Weights of a small transformer language model: no biases in attention or MLP.
MLP neurons of a small language model. Each row is named by its layer, matrix (down: output weights) and neuron, and shows model dimensions 48-111. Each number is 200 + 30 x the weight over its row's rms, rounded and kept within 0 to 999.
After each neuron's rows is what it responds to, as a language model described it from the Wikipedia text at the highest values.

L5.down1319,231,184,176,193,199,167,233,240,245,205,206,224,193,252,189,228,230,115,251,181,168,230,190,189,191,199,245,202,259,201,190,178,177,226,255,185,208,132,176,201,249,178,199,171,202,207,224,224,213,134,198,226,204,217,244,223,181,177,229,177,208,229,225,240
Responds to: Nouns ending fixed label phrases or table headers, mostly sports and stats: "| Time |", "League cup", "NRHP reference", "football club".

L5.down897,184,264,208,185,209,214,196,177,177,245,219,285,217,194,249,202,222,193,244,220,206,202,198,182,219,192,228,190,169,207,263,162,150,197,233,218,196,201,179,163,212,176,181,196,210,212,198,183,215,143,180,202,205,165,233,210,201,173,177,189,150,200,198,226
Responds to: Numbers and separators inside Wikipedia tables and infobox lists, such as vote counts, years, and pipes; occasionally mid-word pieces like im.

L7.down1644,172,190,202,214,208,209,236,233,189,169,225,231,180,190,221,203,187,240,196,219,218,247,213,207,215,156,168,183,125,195,245,197,191,225,202,210,152,123,235,159,184,190,216,219,169,192,150,204,236,169,190,211,199,261,204,185,169,189,201,183,201,189,193,194
Responds to: Single capital letters or short uppercase fragments inside abbreviations, initials and names, such as U.S, H. G., Louis XV, Elfsborg IF.

L5.down1637,234,228,140,196,216,248,141,220,207,243,196,201,158,200,223,166,213,183,167,175,186,173,197,274,263,201,162,211,220,239,212,216,188,187,170,240,237,226,175,190,151,204,187,231,251,224,180,168,178,212,205,200,237,183,209,143,211,238,203,195,206,186,206,191
Responds to: Final word of a sentence fused with its closing period or bracket, such as Australia., 1934., designers., and also closing == on headings.

L5.down555,143,112,182,189,181,199,143,246,163,274,267,202,270,203,157,219,215,227,162,228,188,192,213,258,208,209,262,160,187,199,245,178,202,215,177,258,172,229,188,222,249,193,153,193,232,211,181,224,192,179,207,216,204,200,163,225,189,166,105,189,164,185,173,263
Responds to: Mostly "from" right after a verb or noun it completes (learned from, benefited from, assistance from, shift from), plus other governed prepositions and verb endings (-ing, -ating).

L7.down604,206,202,169,191,227,218,162,195,270,207,206,223,180,190,191,194,163,217,183,232,201,202,206,149,270,157,215,127,228,186,260,193,169,196,209,246,169,207,176,241,223,186,217,213,242,227,204,220,176,155,184,219,210,252,170,214,218,191,190,190,185,189,109,249
Responds to: Plural noun tokens or plural suffixes completing a noun, often after numbers or "one of", such as films, licenses, judges, poets.

L7.down216,230,113,206,207,203,265,185,211,192,177,217,188,163,162,227,214,224,174,170,201,171,197,211,191,206,188,271,194,195,204,156,132,116,189,200,225,212,268,210,182,198,214,225,220,166,169,269,214,238,207,201,150,215,216,191,230,239,187,234,133,200,200,151,170
Responds to: Sentence-ending periods, often fused with the last word-piece, closing factual statements after dates, places, or names, e.g. 1976., Tortricidae., Marseille.

L4.down1170,209,242,156,203,205,248,212,198,228,189,237,271,161,182,173,258,217,245,208,199,202,183,196,230,215,230,228,198,182,193,164,217,205,229,246,182,185,149,237,215,159,175,201,197,184,234,178,164,211,174,192,238,191,171,219,204,210,187,178,209,189,171,211,213
Responds to: Words placing events in time or sequence, mainly early, later, late, first, began, as in early 1591, three days later, began his career.

L5.down223,230,197,169,202,197,215,166,222,238,158,221,188,214,220,182,257,168,242,207,173,257,211,206,214,145,246,213,197,180,195,179,233,197,191,214,182,191,264,195,150,227,166,150,187,200,219,276,228,223,220,183,232,216,214,188,202,173,255,159,186,202,148,236,183
Responds to: Final word pieces that complete a word split into tokens, often plural or verb endings, such as -s, -ates, -ines, -ge (reforms, estimates, guidelines, badge).

L4.down617,191,244,196,160,165,237,174,211,234,209,222,145,195,246,212,174,166,221,164,221,203,167,229,214,192,173,179,157,165,195,185,219,205,172,267,180,167,250,157,198,249,172,188,272,221,201,172,225,235,157,191,154,225,220,165,223,208,191,174,208,210,269,158,195
Responds to: Field names and separators at the start of a line in infoboxes and wiki tables, such as Density:, Box office, FIPS code:, and row-leading |.

L7.down1477,181,191,174,195,175,189,193,239,254,207,158,201,219,208,249,247,183,163,192,219,192,211,210,213,126,217,193,187,181,145,180,196,233,200,198,178,195,176,208,206,231,200,224,185,153,203,169,234,210,205,186,155,207,253,237,241,231,173,185,202,199,231,225,214
Responds to: Field-name tokens and colons opening a line in bulleted infobox lists, such as Area code:, FIPS, NRHP reference, ISBN:, Website:; weaker on table cells (Labour hold) and stray prose words.

L4.down1252,137,197,183,229,178,201,196,201,189,216,225,180,195,167,157,152,202,249,193,187,151,210,226,218,199,166,155,195,194,255,196,238,196,210,235,179,224,178,185,185,181,220,196,197,145,207,198,142,188,194,173,213,212,192,181,196,195,210,158,206,163,188,184,190
Responds to: Pipe cell dividers mid-row in Wikipedia tables, mostly right after short numeric, dash or empty cells (scores, standings), plus "—;" chart-list separators.

L5.down1470,186,253,245,283,202,167,228,214,217,248,178,174,209,214,212,192,234,172,167,236,203,216,205,166,231,196,225,199,235,192,165,169,183,224,181,167,195,173,197,165,190,206,209,218,198,203,190,199,167,179,209,189,158,221,255,135,212,186,216,243,241,241,221,181
Responds to: Time-qualifying words right before a date or period, mostly after "in", such as early, late, mid, until, spring, day; also markdown table separators and pipes.

L7.down382,264,158,228,165,174,240,174,216,191,178,222,179,239,156,176,229,186,167,220,198,214,228,187,196,203,228,234,224,188,191,198,225,213,209,168,193,219,163,230,200,197,158,162,201,123,126,220,237,210,252,256,168,183,203,191,212,167,212,222,206,196,247,199,124
Responds to: Pipe separators and small numbers inside markdown table rows, right after a numeric cell, as in box scores, standings, and episode lists.

L7.down508,158,139,215,191,180,206,216,248,188,197,204,196,209,181,192,231,179,213,247,209,208,198,210,206,159,230,173,200,210,206,174,191,245,148,249,160,200,159,248,212,188,189,231,189,186,210,201,204,237,233,259,175,207,173,204,164,214,158,201,204,191,171,210,179
Responds to: Fires on the token right after a long noun phrase ends, usually an institution name (Commission, Corps, Line): a period, table pipe, or verb like was/to/would.

L7.down1469,164,240,197,208,233,202,258,225,167,222,169,153,266,191,178,188,163,182,163,232,189,152,193,181,177,146,221,210,185,176,206,169,192,155,203,214,203,214,246,219,216,219,186,246,240,253,186,206,181,203,201,208,256,187,178,221,215,166,223,154,249,223,203,203
Responds to: Words opening or inside section headings and table header rows, mostly in sports and media articles, e.g. Appearances, Team, Title, Pld, career==.

L5.down1170,184,204,190,269,182,207,216,269,213,189,233,217,237,162,184,205,171,141,256,245,182,175,201,217,187,241,226,194,210,186,173,187,162,180,176,173,183,269,153,170,184,206,161,127,209,218,202,152,124,206,207,242,202,180,187,226,242,214,159,199,177,174,181,191
Responds to: Tokens that close a field or sentence in structured Wikipedia text: table pipes after header cells (Pos. |), periods after years (in 1991.), colons, line breaks.

L4.down556,233,198,229,162,170,242,157,238,230,217,252,144,188,221,256,183,229,213,227,190,233,140,197,230,204,184,175,217,219,250,260,209,194,201,214,207,201,209,217,213,223,226,192,153,126,185,186,189,136,135,210,174,205,146,231,215,223,183,179,200,219,243,175,193
Responds to: Finite verbs, mostly was/is/had/has, right after a long or complex subject noun phrase, e.g. "the series was", "the reservoir was emptied", "Camden was".

L4.down1538,192,264,174,208,248,186,186,221,196,193,216,216,163,173,210,239,216,178,214,250,131,170,174,191,182,243,185,167,193,265,187,208,182,179,175,179,182,212,158,216,227,200,185,250,218,196,205,218,202,206,202,203,218,168,236,171,220,187,205,222,249,209,201,164
Responds to: Prepositions right after a noun or verb, mostly from, sometimes by, with or at, opening a source, origin or agent phrase: learns from, expelled from, release by, released by.

L4.down90,196,257,174,154,183,175,185,203,182,160,166,161,279,181,210,112,239,190,266,193,184,228,203,178,188,240,242,187,209,221,194,147,200,247,213,114,151,251,216,148,224,212,220,174,156,177,209,226,184,189,174,186,180,183,229,188,196,177,174,229,175,245,179,203
Responds to: Fires on the first piece or closing comma of a capitalized name in bulleted lists and tables, such as taxon authorities (Hahn, 1831), person names (Nak-amura), and place names.

L7.down993,234,147,162,173,158,192,209,193,209,186,160,166,158,202,235,149,238,179,233,206,238,210,183,229,204,197,231,222,254,220,164,221,238,242,161,199,247,236,183,205,161,121,231,196,178,207,185,206,244,182,208,223,228,232,157,162,234,191,214,214,199,244,233,218
Responds to: Prepositions like of, to, from, about that follow a noun, adjective or participle and link it to its object: parody of, letter from, involved with.

L7.down1178,212,186,207,137,251,167,182,189,163,169,185,199,209,187,193,175,190,179,141,244,175,232,206,202,224,201,155,179,229,188,199,194,175,201,218,196,173,212,160,163,221,210,258,202,184,169,230,200,174,218,188,228,200,190,207,188,163,228,228,213,165,251,204,162
Responds to: Opening piece of an author name after a Latin species name, e.g. (F of Forster, (S of Scopoli, Gill; weaker on words or names right after a name in lists and tables.

L5.down1679,193,248,248,196,218,219,233,217,226,172,180,198,241,189,172,213,199,204,167,152,161,271,193,215,236,197,118,237,189,189,177,184,183,231,192,163,218,216,199,146,198,170,214,234,163,240,189,150,211,142,190,174,224,199,197,165,162,195,222,212,242,228,168,208
Responds to: Fires on the first token of a field or row label in infoboxes and tables, e.g. Average (precipitation), Density:, elevation, and on the leading dash; also on a/an after "is" in opening sentences.

L7.down1324,205,237,182,201,203,161,218,217,169,198,207,232,181,177,188,210,230,180,165,188,172,200,214,163,180,225,257,228,190,238,167,182,215,210,135,179,223,222,197,245,204,184,188,216,176,202,213,181,213,215,169,228,217,216,232,98,195,216,225,234,201,195,216,170
Responds to: First word of a time or place phrase after a preposition like "in", "of", "at": early/late before years, months, northern/south-western, New (York), approximately.

L4.down1385,221,183,183,206,200,166,176,164,181,223,185,189,123,203,217,268,271,204,117,211,177,231,230,200,218,168,209,223,177,239,184,181,164,198,157,230,165,190,201,197,173,149,221,239,209,185,204,177,243,233,198,196,190,205,163,182,200,203,202,168,203,184,187,192
Responds to: Tokens ending a sentence, mostly a bare period or one merged with a final word piece or digit, as in "population of 921.", "July 1981.", "all land.", plus occasional semicolons, in encyclopedic prose.

L5.down429,206,179,187,226,158,213,232,162,153,173,197,193,204,239,191,171,213,231,182,184,173,148,138,174,168,209,184,236,207,159,232,215,165,184,240,247,147,222,243,184,196,148,203,198,181,164,223,198,101,202,192,233,199,182,194,213,210,198,220,192,194,259,204,188
Responds to: The token right after a long subject noun phrase ends, usually the main verb or a linking word, such as was, may, dates, at, or a table cell divider.

L7.down533,170,187,179,248,194,194,205,215,198,196,202,188,202,174,202,190,219,161,209,225,173,197,220,200,220,169,226,166,157,177,208,125,185,148,146,248,177,174,194,247,173,182,219,207,164,159,182,164,210,196,198,233,222,170,195,214,190,216,239,207,181,187,160,213
Responds to: Tokens carrying a sentence-ending period, often fused with the last word-piece of a name or noun, e.g. "Newman.", "County.", "Camarena.".

L5.down1466,185,237,205,234,219,203,212,198,215,214,161,217,186,208,187,177,197,168,147,218,202,161,166,199,193,141,189,202,214,176,240,190,169,141,174,150,160,219,214,241,162,196,233,158,211,172,164,216,222,155,210,151,164,173,156,282,190,158,237,260,195,235,248,208
Responds to: Second word-piece of a word just begun after an opening parenthesis or heading marks, e.g. (b-ook, (w-ater, ==R-ep; also other mid-word pieces (underw-ent, reg-ulate).

L5.down903,149,156,135,161,181,187,232,153,187,167,197,213,214,169,146,179,218,159,168,145,195,197,194,206,220,172,231,186,179,138,174,231,217,182,204,234,193,192,199,161,250,224,223,186,230,197,177,207,195,187,179,238,167,200,214,250,196,200,198,158,171,209,220,206
Responds to: Capitalized word-start tokens right after a proper name or term, opening its next part: surnames (Premjit Lall), taxon authorities (Arilus Hahn), run-on list items (Rina Messinger Israel).

L4.down252,233,234,205,174,267,258,162,168,233,195,199,185,169,191,222,161,184,174,169,206,195,239,181,217,209,240,190,228,168,217,214,218,210,251,211,212,200,225,228,204,234,211,230,234,218,231,200,199,246,218,181,215,240,199,187,240,190,186,229,212,168,196,212,169
Responds to: Inflectional endings split off from a word stem, such as -ed, -s, -ing, -es, -ates, mostly on verbs, often followed by a preposition or article: wat-ches, revers-es, confir-ming.

L7.down52,195,229,199,133,199,197,151,189,193,183,178,151,163,212,172,259,164,222,195,195,164,232,216,258,181,232,218,204,203,170,247,277,193,153,207,205,240,202,238,193,234,208,252,207,242,207,212,210,185,134,233,215,163,225,208,156,206,184,173,137,242,197,224,226
Responds to: Second pieces of split words, often after a St/st start (St-ep, st-rat, St-at), and " of" in infobox fields like Place of birth.

L4.down1421,152,230,175,198,257,175,148,190,189,250,220,172,227,249,304,215,205,231,206,185,149,166,189,176,147,149,224,200,254,204,171,187,232,198,213,222,228,199,224,198,205,160,143,163,201,180,223,209,198,205,187,189,187,252,169,190,196,195,198,187,161,221,199,173
Responds to: Closing parentheses ending asides just after a name, mostly birth–death dates in biography openings, e.g. (born 1985), (née Russell); also middle initials like H., W. and a nickname's closing quote.

L4.down904,194,225,206,202,193,218,215,184,175,183,155,238,216,196,194,176,221,158,201,166,198,200,257,164,218,137,208,200,156,238,229,244,199,212,259,197,222,196,207,216,185,174,242,202,189,234,194,179,236,230,202,216,195,241,163,142,223,205,265,155,267,209,220,175
Responds to: Final cells and pipes near the end of wiki table rows, such as a Time header, point totals like 25 or 16, and the word time in Running time: or at the time.

L4.down1091,134,140,247,176,191,128,145,204,209,209,186,178,199,270,208,194,178,199,270,178,228,238,227,188,256,205,214,194,168,224,211,221,160,224,250,215,221,179,214,199,199,226,203,224,202,134,169,194,242,223,193,218,265,205,200,147,233,120,208,165,206,209,151,227
Responds to: Digits inside numeric cells of wiki tables, such as goal differences (−14, +22), vote counts and temperatures, especially just before a | separator; weaker on word-final "n" (Redfern, Kolbotn).

L4.down593,209,230,153,256,211,238,230,235,238,157,174,216,259,206,179,209,203,132,173,191,222,229,167,252,207,164,214,199,239,221,175,164,196,212,219,241,217,255,195,124,191,235,189,184,159,228,174,236,126,171,212,214,223,186,209,168,193,154,173,179,248,206,203,235
Responds to: The last word or word piece of a sentence when it carries the period, e.g. males., India., politician., also Starring:, usually before a new sentence or line.